Weights of a small GPT-style language model, trained from scratch on English Wikipedia.
Architecture: LayerNorm before each block, rotary positions, no biases in attention or MLP, untied embeddings, attention and MLP in parallel, capped logits.
MLP neurons of a small language model. Each row is named by its layer, matrix (up: input weights; down: output weights) and neuron, and shows model dimensions 48-175. Each number is 128 + 32 x the weight over its row's rms, rounded and kept within 0 to 255. Numbers have three digits each.
After each neuron's rows, "raises" lists the tokens whose logits its output raises most directly, leaving later layers aside.

L7.up1003:132178079104108108090157117104130085153153175056111146100127159164076135103138128157102132199137095110119090142155141175098115121087136116139068173135097132144176134162152141149134100125148100117052126174151122093140097169118144107141145153141115109175123149137099084102081092130124114074113142120121097088191070112145109150099136050148108175144121108147095117191095159097102110109179
L7.down1003:152164118143085128153134114111154142155145148108149177098128125143059100110094126095151213123103134098079110133166159174161138093162052141083124080113107097117138100135161114161156093133096089135109114142129123149114122070178133112141134103136145115198164075096130116115174050088159141122080113145127150142167114146075086139148168092173114156124112100095101149138069143171081161151122
raises: " him", " him to", " it.", " its", " a new"

L6.up111:113145137069139099177130135150174105124099108148176122153124128092166125146109140117172126189166129072126141155150129121081149123164098194150141157063153177103124127083133166140197134156125101055074171125117145143118069135138138185191083084112078101094222140083108136101066142149049103147141134133066109130128113121126160137107134136188175090102132155063108145094149164207180095116127
L6.down111:092121100117132126139188133155130102134137157106126188183050111179185186167112084137149152103135154116123127163136134127141066152106114096191175085055120110128113139154101158158132073122105134119129114097092125175117148133132128123132106164094125137129110147105112125206165090194109158146081102126139148113090186137124078123158119159132137097159118158091076115136133090147128152142181
raises: " of his", " of her", " of the ", "II", " of its"

L7.up833:128146147154083110125136142099128184180070170058123134131123099114100149121115128151121087139090095138136122031078113142112127123100113154104116152126109108135114123175138126136118161110086096165095144101131174125140125124118211147136173167142168141159164118100122138185086157115086130113135110129130148107127043156123113079137146113153106103124227101131126151112083099152102106133113
L7.down833:145100086128127127164089105138149122128124124115114124182105094168155145187066124175105161131088102144088114166126135110107118128143097140102074120078116112201153161131159158110111059101084102150173068169144106204126140141163189164171077193138169102148138164114143141145085131152086180081133195148136076084208146146196127151108167122106104189116122181095085169137078101083158131143071
raises: "les.", "ling", "led", "les", "ically"

L7.up1240:092090118146116112117166136132144161150071178118112080150134137099080135087155127076149092205124071134109101125160079159128144121139169147129134129051108142118106040092069138144170114106110107167122151149107130119112099148156154102150140195141132128132140110110064102160126131120158109120148129146153180061124076084118152104104068107142146101161131108130117102113135126146032139045074
L7.down1240:101101152118117146097093108153104078068151118168184120146088154145177120153126158231136211122094177137155169170170158123113075169107070067142142159154143154122161149101139121109114108139151138107170169099126142098123127113110108132157099091130102111099136108133190110122139101186135172136079095105121131224076112101160096117121074122111145192135132097139168126107109170121202120132075
raises: " of the", " of the ", " of its", " of the S", " of their"

L7.up97:094183071201095122145067108106140118193132099145162099103140152146165154088182115121094130094153128145146165096136173105026118078128125176166111167127113162191183115121156153166106166090112103093140164133096162100155082135126123157102156087147138080108076159129193139139130120089092107109132089153160121081127134103068133120158165123085162173171092084149130097112117118144125116122126
L7.down97:096162020155089100125134083153146185117158168111143172110163120145170140061138111142090125163156111128132107048145131092160104119130102158101173143153180091157190139174134155182130117104117123116175129098195087186166114119123170155099126118085138185167144152155168152076144155119111127128115105138135127129127102185097141128128119086130065169144146181198145073106136136145179107125139
raises: "z", "ze", "per", "ble", "pr"

L7.up687:137161074126113097154117152108148131120095167136120088132128142125117048069105113130118082139086077130146120105128113159059158136157138103132108189101165096115127122080121175210088111109162089141107082130159072103177102123071170129123134160118109134158122116083152105106094119113155152108070132164083078156163076119140106133106143133157165167112124132143107111124111143146065131130116
L7.down687:107133065162104114172172103115132141159091089115099124189140124165137101093082151160137140105120065101066102067141150174109160170102086089104126123091115087130102115105135160140175137101090143118110119120113089171071127189139161115106162132155118152104144177140101129144100101111159084093135154115136140149175116166144054082138148133154130170147108128081112128151068112156087137105137
raises: " down", " him", " out", " him.", "back"

L7.up1123:162108170155118154154151143063125111130115127125135118152141117169101145078143122166212150111155132135136120114129165139107073104162056161075058158170110122126159085065106139109069091128111076111122105140165162145172186181132112127124158122147149159104160101075095126156115128153170135146136061153090155149096106105090151129127131088145160104132126135134153155155101146147112152114126
L7.down1123:135139155154137104149126196086053104106089097085131109145090110124096133113128147179136111105150090157136043120138109099112135101132129127123070106174148152179134127125174093169043150141129114122190163056113181170164151144161144156099128196140109143133158107085068115144107118120205146114123126135076117091132125144118081096166124093134152144095146153101111099142128110164140132127089
raises: "ain", "ants", "ours", "aining", "ained"

L7.up897:102110159102142124074102193141094119098091148167113106085159105168171144145097084141106135159206082115092127103098129099088123108082146168116127149172109125124138132116130163148166108155178153153097172154149081079166107119077110140093101098137123144053138066119115166033148105121076134131153108124065132181099130166101191138116091147163162168099131120190178203078138121097126111120162
L7.down897:199114176145112136149168123123129174134098134137120125156152096107110140108113111152145136201116061140130081102166177112116157073131161145151143103152104151127210092117111118104128065090172116117164170131127201169126160129119154213098112099150146114114090131135133138131092128083117118160126064155126119132107131226111170130093132154147106141152157142155130103050138070121140102153114
raises: "age.", "age", "age ", "ages", "ag"

L7.up1218:148125130127133186012099099059096157104133142103097107119104074103167127175120136127125131147066131088086090143111084152112105137107143120149095130132075087097133133159116139129136213118157179114125101088119115135104069133175112114088138127176163101167133148159084078131080104122147087103139112081084109147121170103145127104131109132092152115106104116174090138110110172228119111120093
L7.down1218:166160113125122188131124076089139152124132124082104142106155126159140114106131205134115089135107125093134098141140086111140108176127148068099107168144076113071117178098177165145116208085113164104159122105136075163143077098107106156100134121152133133123145139104108149123086080150137084146168122132113080142169143171132121082146113128121154152091126163148144137128107232093110118140091
raises: "ings", "ings.", "ne", "na", "entucky"

L7.up447:112073162136125168176131054172120169103077126155105106129175153096155126125139105128146114100193076138123111078126149173128176094131093102163075123128157148131149121152151120134150133151133138109142121094126178064130149108132114170105169134129120114133117149127121181065162085101059149096190156171059156147157146139134141136100132135155107085056145140102143139142141126161136135099147
L7.down447:144127187115141168165181078153125142111086136123102160132122105093163130093158126149139121071194134175093091139151151134127133125125093124190106150140147134103132111107103129165132135169109115157154134116104138080143127133150150149109141138178131125128099114120176159115109102126075143107164193160087136154137152116099130115159144094127094161087121153146148122134139107068102172098141
raises: "ia", "ia.", "ia and", "ia |", "io"

L7.up515:088149131157139113125155131135141138089075134169109181144111172143096108150176093108164142177102113145148170180119125179153122116152119082104155126168112136070093116097142132085144105130133122153155158139113131152093125138147117089124137166075129103139170179098087084124082162102134107171144148126092166130154179139143098124076099127140112060105108089090096098148161104095160120091120
L7.down515:132143103093102132104074133182108088173145152134199180117096124182140131154115190103127140127168176128103148132191154135117141128099127087106053176115144080201113077154155165143119111120107190087099117132113030044145123135088123138144122061119121150103190105114095111139142134150112082113103180126186108100185101132117141129125171135157145182119130158111128149090102149180095077150151
raises: "s a", "s", "s the", "s of", "s to"

L7.up293:094136146153136145123129141111151079146163131117112114142071128163140071119091138160152109089105145156146129117195129148079139146077128122183132133120086157157173139197164127089109093112143175066106090136163125132094156113118105091077140126121150123152132099112155089110131214153155149142123108164167091142150150084155164132051151129185139133105130131090128100105190171118143082114158
L7.down293:132120095140111137142161143142156130115130132099095100132087150164064111109084174086128116071139175121098106108179123167146167175083078128124139124121106120132102171200175105141073144159031097125132153198099056078091156094208145130076126167160146070139180121121142139115084127125146130110073131103130087114143113150120120130111085087130117172121171134118159124136149123093127130123193
raises: "ated to", "ated", "ate", "ates", "ately"

L6.up452:109112142160158184149143167086174127169111116111133079078117090121146184144125100174134129166153190101138149127091134095126195108120120128179099133138112117129097142074154057132101113074184116192068142145103153175158158148072125120105154100125105079084137096124115115073157125178065137102154109133130100128078126143056167134100133108089157084100122097135156143123102141161131092152097
L6.down452:152115181114114160131201141094141134068144169147088120149134063085154128142157107109171121116118159112130114130160086129152184146132161181112132127134089094115185156185090161147122099149173141156134113127040171061088110169076134152144116119173112104132102135152128108131100118088087153096143121126155109122145149123052088153114133104168118145165133166082155106142028073111117180092109
raises: "age", "ful", "age.", "areer", "ag"

L6.up694:138227062116114082103178074138139112112131169161097139151127123074160165134122058113103116116097162122164150111140144087106141177125107145134131137127146183125126133154090123070205135124117135112096132112090080114081135166081129088116134143080165116129106124122120145134136200156136142129180110163108142255172168130136117147167081110135105136110134193123144132125185130166093119098082
L6.down694:127164113075131120190155067104156116054143168108146123175110130071127138144155072089113117110137148133172146125120141129197157122142118117117110113109120201122116170131117121127164124152105149088088137113101151189090147107104127115101077077150164142146108157132096111142144148124144128134176098118110077186150187101116139149203084090097112114117082118144131149064143111179104084072126
raises: "ō", "oto", "ashi", "aku", "ats"

L6.up95:156153150079136152101131143133125125119073121149115158149081096123116162175151135146136098130121194178148080149129118127128082123141161117123137088173062113119133123162087088107179129096143133089148137161123092122121102070141122110157125135145118135101124147088120193079093138104127156101186141102118119145101098187109155120119087115103161140159165147133142150102144119178172140157151
L6.down95:116110125163111132144124105137143125093206171086129121155177141155155120078128131149112160148108091084121184090140131096130143138137117150193100173092211131126120148128172172161071176154109096137140130099161190137129129197102147131105092150137109098141143112184131069119145117146133091152092163146141154154140147080170102124125157119172111063086126125133130110146153148062114113099090
raises: ") was", "\" was", ") is", "es are", "ers were"

L7.up275:161153181155086060146144120140109157081134164102149117145093163133112115160137183115127158114133102128103110152110124126111088139102124140123106168208152166111119105092147167213133151071156119155157094095094088167212143134130194100120140100126095076120113136126076098111140113124127134118165154115159128122144126124098158140173159222117154146106140134193217148137160141152130174127094
L7.down275:106143133113121114110113126185121148095122121107127135090091128156064096195148169097079163124093118153146094095094135117118084144131106111128144054168138130100096103100154125196128154072178100077160140101134104159191120132118154142122161122096121143143098095137127131129153157054169144156131154081130154075097134151088133162138194159125106130083156093156209100106087112167172179094094
raises: " called", " named", " known as", " seen", " called the"

L6.up831:107108047149064147088113108085091097154119083100084138132151115103142133140145132104192143160134044080136147088093123154156196137113171115097112127157154134110173166092136126126104082065133082116087100118150142118158120122125174098115186192126190149163134078117085137135073118128117085130077144125121110138050112107143169145171083102124144165154144164160168165165067108127178059126115
L6.down831:177128163139114118156126103135118144131149100199117103153086117114110130137111132153139147135140082167197122104115089156165125146127179075116101120146121115104176143109141127116091116133054093158089103124086119116106116062173115133134145166090183119169136098131166106084181150157120124164057087165114129148098103037180140141112144087100079154096141122174133111063080103093115104102084
raises: "ography==", "iography==", "load", "ics", "right"

L7.up522:127078107125121157138075130118152087094132130140116104147137111140167127107196055154110111096125183087151127111122120158108133092143152074103145194113163125173112127089216118183152104189131115171147111127081137130143128124122114094172122097157089125143127097110129177118161108110137173110068142198133086161162050119128148149071166149127128149196122055108101075116108160175156200135194
L7.down522:103170108127157146145126156126189156167090190162132117115188112068156160134175083085113141085134105110119177084104088094169155100184167143173127107131096199119122130125115166175183082166128110089132113143087112157141091105141131115178175131127175191134122094097133121083198172145093029132142156151147104094180119124101116137157138094146164141155217102125101108120153157130088170094131
raises: "ut", "ction", "tern", "ze", "z"

L7.up1152:105084125137119124148126137156103213174157174111097065108024119152114133129173140130123091131153166125111143133161129122099176113138101069169158159087155068135123115102129081134144137118140149105141119166169086107133090149090123090139062121161192092123153107146103096124130107096110161085100147099120149082129119085129114134122113129072096167131138132103137152137110125117180121129129
L7.down1152:130093193088185135243128148121160199107137196131146063103073156128170165145137148141162157159113165115117136121136136127100137103134163097147140141121145128106097142120173105124162154135082184119164116123139114150075129153085188147123106100180106119092167089130065097092087098172055161155135154046108183085143139117082138153163125093156123134161109084149111116097164104065146120106111
raises: "wick", "row", "by", "ston", "well"

L7.up1034:104140097081122104150189089128161203153171138125145086123160100149124161118180106118124103157154165153177129149126100111085152162153145141128135176110153129158100163068118165112149133116053130157145175123127103166132164124132106118113148159108131128146129151138126125183156156109116128144143144121131121134110175143048135154095120100152098125135184146117147094117162114181176098157139
L7.down1034:146138155111141096137164048094142218096102174142122115074173120147216156156154144091068113132110090135141115076168111137170099149112141115096132194124103185142102118115100115142160133157116148119190083097128106201077140106111124165080118145101116135139120189107096159164116135101136158099141133107106118133120153090138150140122108083136147113123079132163168097173127139119155108055173
raises: " television", " TV", " film", "pisodes", " series"

L7.up434:096134100084116162136128146158126082101129162146154167119106104137121103184137176175184120126084164148145094108154123108156173148139113123141114162085171081113146102120063158124104092174126106149133106072148088082172154157071191172118048121155152088119134103104167112116101137085186124153096175091091153084111096134167137163122111047127097110145130176110126136095129132088060136153138
L7.down434:069140135128161147126101063084091101090136156147137151173151168118107118100136202161125100156119131085132115132115120181177141137125123130115071072072164090142112098119107127089036097112127189184140121151126074127138088169104127160112099154171164154152142117172155118115214153066134052120108195133063117109158179108082148168144125056145083117121158168113137121110147114106100143190172
raises: "ating", "ing", "lying", "iving", "iring"

L7.up214:129137136149128173097103124104130172142141193104134135131118099142143153105102116081188126099132133160114082067160079136158171154136110078105164081111157138122159111119111168146093183073115097096138115118100134146141179141128153082034076140027142114114134088133174119131124157146141119116127091138089111098147099141110072120133103066133135164073155147095122067112148131137115078120121
L7.down214:121149155097125110092145161121089119109138101062132080085163137122168113087095171138209102084137105156031079093134154116186113117117083142107111107194111124147102124133097150156101103126146109128121169148141077159146164126143126073166110149122158106132134091142070145099120137125132146142137175104157096117128177119182101140137148136185114081141134172100110114158045143144135160133096
raises: "s)", "s;", "s of", "s |", "s."

L2.up837:128146155179135146117122162151105190149156135051161185119116151138156111158095140170155116067162147132071126138095109172154150132146096148116140123085139171108112155141201131127171115099123086180136085135118158183143179144136185091143105048116065094143124083072145135046104149176154127151110099167203134129180167132115130128133117156101138153090141126136158148087140112112114156109143
L2.down837:105119096103148163208151127121141114120053112152109102078136066124131145122126138132121102115069191181086162146164148133069170067150106158144120175116100165124152139161152157116079141104160157139074150159133154133138108064131085158115170085128134118144146116137156142069127116121122143121121075146154045114113125132100125110186117109150157132110065144156159163083155097149134165101114
raises: "used", "itive", "omen", "arliament", "iminal"

L7.up98:147179136182155157115118116079168097146173166148065100123234179120099091069095133118094093155097062145163146113140153160077123097072082139115121102121108132158132138147128148119106163143077149137077153153152077091154131112164135150100061155098162121133124109170165173124088128116110155078115080145099102138125167082098077076116175144131148134120118122169130145109122108167099157137136
L7.down98:188149131166105107128098114112178120158171115123095116137129162122150085101093158119099104134135177066104099152090125146150129159148084080106192120143150124152114090137169135133107148143062173120078140167085150133148142131088176125075160209168138104114117116160155202118113111140148146153097117097118108162125068116110132110133181134066186153043090153132138173127149192068152154099142
raises: "ately", "ous", "ating", "ate", "at"

L7.up686:184187066119187127065077156108081149121128110149145124152111122146191085139098118117144102176128119165101070099147144123116090102159162087089076098139123138114135058129098142157143074122102132110106096148133118185127143117141127163156111104154128146142151134123124139082152171135053151112133156125090090152111167119100145162097133122070156086190163082078062149118096113107146130176184
L7.down686:146150185163073169093165112113157111107078116100124111129128164214168112131138122129087146153086139095126146176141123152171150109159188111117143144124124147107181088158170126133104194087124100144097151168138140129086127151135155129122192142106148076130170078132158111163082156153202118124129121093167136091084133189089095145126147176100139141132144191146096111135111122134112127181102
raises: "hold", "ife", "ings.", "ings", "isk"

L7.up60:077138107127161139103158107068149126113091135152102074136092131119155125089124093108074145071074058163178126173175109186147134149119127089140140131157113089102100152110154131084148147198094142142167058133170076121096102140169169114152172089140086105115145140149122091130153141043165128180124105229125132136126113098162198147155186190195118130091079134167171124159142141163116165113130
L7.down60:174149118144158153102115160123154127118072119147080093126113105067103125085101129121099140115104036130129097178147176176151084109148131079142136162061090084139124127191115180087167119144097148107145125115159145057151114075090179104156114188100147114088150120158108118119124116097166130103101119156190124177105122158110110150160188164161074129070098103082088100131141131042109108094146
raises: "es were", "es", "es that", "es.", "es of"

L7.up1220:118160069113109152128150119077099097122101140140132119168148146213058120090156115108176113143088082150091199141152156129096092115118112118147105182128131163100162140123118131198160130086072102170127133132095126159149137128132159154126093142144154090140151165060086038151071050110151081102127144119178123076202148154165142149101080145144167146083145117149104121145127187089170119126085
L7.down1220:138142115105126168159080128073148152119132141134098115123095108142079160055097178109190191096118090117151078125195116160168121105162070143130139146096089168124137093095120127151143136103125103129138163129109176155085118069184113128157089154155133138180141115108102128143129130055120132158130086184138127133138195143097120227105145102124208119134152127101126146107108127197126138089102
raises: "ly", " to be", " to ", "ly.", " to a"

L7.up923:091128119217091147146168187138167162116145132103115171097054170092141158173063112150154128122069156153116151134123143095029140148165113127115119224113143124134134087057077118145165104178170119137182180149147116117113136142132168113152144071103134164137119163131120177110131132136130156119159141126146145126189109117117155132138114143096142133141105155049159127200086163132102153139132
L7.down923:144129097107130130130142110140137142110126101146109065093130126126168166106182111134191142117163107109121192146094077184159139164194070149112139061129087140116141112097107081173130164116099199092120063104129120126172153127166134067118042145085125152133112117159091121104150199137044146145155128081133158101087214140101119167095133164092119101116099121103132034106157100160114154105117
raises: ", p", ",", ", f", ", g", ", b"

L6.up753:108148031148085097068107069107142149134089089104166114092147136124134138100140167120138107103152114133148104148094105093009115159000107154080091140150122128182166062117147096183102115137124133105211150149130090095130125147102232080114104089155117125130123138144166117126129089154121130110124110114122126126159126126109157135125116101107066098165157132156155139157106128135080056115116
L6.down753:123165076180112102143126055107111135119150121127104159058180125142158117090152155161107069106134145146125110099138122090110106136137093135129112140127130125139158054084101165135164154121120097146106186169106166106121164094085189132157170099102130111153118178128190139146165069156134107124138122152118103130168163107110076115130086052089049088115136190222134132169125153119145058141143
raises: "ections", "earch", "oci", "ky", "quare"

L7.up1084:139114151206142134116172124113119138093138136116096098102152135114100146131037108137107153130188114170152141059145108119136133088150055141171141110080144153146110110092105179117132069121116111150123130102089064132132126130035134143150117117177132157157172157132129178115150109125115146092142094157132172120066159130130118177165138129100145151123125148172149125100147188159125103153100
L7.down1084:072154153173173165088069128115152139094127104127155110066143194146105166090130168117135118120159183135150113127150102134130133227089071082119121120115123129150088113103172092124115146082143189103056155100109097157111106121156106113112126123127081172177162170117189097102149128157090101091109184165150132117127165124190130137099134129114159163142172098134139130134164086084106104182173
raises: "ality", "ward", "s of the", "aches", "isl"

L7.up995:132154151158124137168146088107200117128066104134126137117120123150159137167131114111128118082105135147152111066119116136115068160140111092136072105139100097056122108155162143228090131091128074129068139145159119179088138165097161138176107109112131164133117139116108131093143176146148192186147147171142155134167099134112195169133075120151120066100124175120067116118124112109166092137114
L7.down995:152099168130169109206126065153128068098116089194096148147162103104082150097193131150076110105141133126155139102186126122072106094140099188138105120089151117126175144109161187153107106078160161139124105097136162089139145122134128126171111093126114088152076134111187110142146180135138107138123146159163181129072144156136113154117119143082125173108151150056092115103087064116069152096153
raises: "ration", "hold", "standing", "rative", "come"

L7.up715:111156092112096141097121103112176059112120128097130118064128105133130094132133137104116238159141102156149072160153185084080132168144106120117113160172163134177095141148121114104092148136088137105157124181138181172117068145171127157158116157142112149142158184121140096103164091125130133136170126185105137174147160155137114113047127088104125181118162119186163123169126156124187148189129
L7.down715:136129143087123106167131146141136117145097167148098101139136123172157180083183224113112119107098215150128115089228120141080151142089087153071126084138135135088139093131174152106140045138142094108182177113127117170120191098133100158187086120115157136103120081196195106127133131175112117109117127104145147194134125159171133097159121162154084125131122153084135144123125131178129084171169
raises: ".", "en.", "en", "asons", "ows"

L7.up1110:151113156122151187075149114109120136138136053113130112079118155187121070104160130091119068165075088177177170164191116180093150051068103138167102118135102140109116126081109132162153119130134119177122170150124183158147114171150111165154114159157133127098120224050141142087107042074124108089169132103142117093092103111150136193132126090085158135089126152134131088105141139152167122148136
L7.down1110:164060142143122101101112115093143095151189137050110108092161128155088134109133086101157097152100183144149195151167133156177167175083143164136135132079112182130141127146076199114105056108111130092183173142119173152120147129094098134084079164116116154117087145109126192166138081176133077083095136141152031071175140122165109129176096121109188135098096077132119095109110120108149142150152
raises: "ly.", "ly", " times", "//", "less"

L6.up998:167223125111132184135114145047106097154095139107124163062160142113108147160142168111179082093106134082139132142140149172103093093152111140145110179089172123128088120156085123139136102123089119097113118196108119144143086161119092164112138131159170176140123071131148143157114162147141113127076120102071144173111133190112109126111038117093107213139146134138138130149123163118079072166119
L6.down998:115170155108143135128140166155124151149162092149090137143171079134106106114169145170136114113091135111112135119112161126114103156137100146104176164095119157146102134096099070147111107158127130073155102145106098142118134179088193127135154185118121187082121102172201116122083190155158094189117150167129159146090160194116111162188120126129162151134119142137127118132166095140084050184048
raises: "rd", "ured", "ural", "ure.", "ure"

L7.up345:074131128153078075077084147117115149125128137160124135064075154131177152120142133116155102135104128117153169081116120176092186120140134075144133080174167136079130101119116137103140145125165114171116137113214103095135086122148179150137074114083141188182077193132129180165167163125129088153111175135136152153108172125172123099133136089127142171056119109107145139132105123132123138108077
L7.down345:112167148145100100129140119082110126114107099099094146131166133155088143172137173142162116115071159079103136116144106132111100106059136128138150181177077119057120119115149071113141118127131145153049143123116154160112156136163175132093140134131131153088112120117175034133116067126134128071142205128132171138115120140135112167137122143116124154104136101161129090165146097133124160102103
raises: "ues", "ued", "International", "any", "ultural"

L6.up57:120124136193119179121112108158133094119083183135167128208091052151138109078138146164079175102178137136115157063130118124118052146134152099106079135186106160156129102169098108127144152184098114142098122145152141184147147149098193137153178109109087171133157125084152133096129128062128091117103117142122102132149077120166188146128148122112108109117123152136120187122117122146132107178095
L6.down57:136153116128119164156110134125156134132189136125159147198137085126065119103124098113139071104122111107129117086146128102120103134157093139141111120162130095140113046117130127129127100108150105094167098113153147140106154120094119114196165122109101167140170163150138122115173113102108073139111144150137126190115111145078125090213180104073138136114115164114156122094135146128092119148080
raises: " their", " his", " its", " him.", " whom"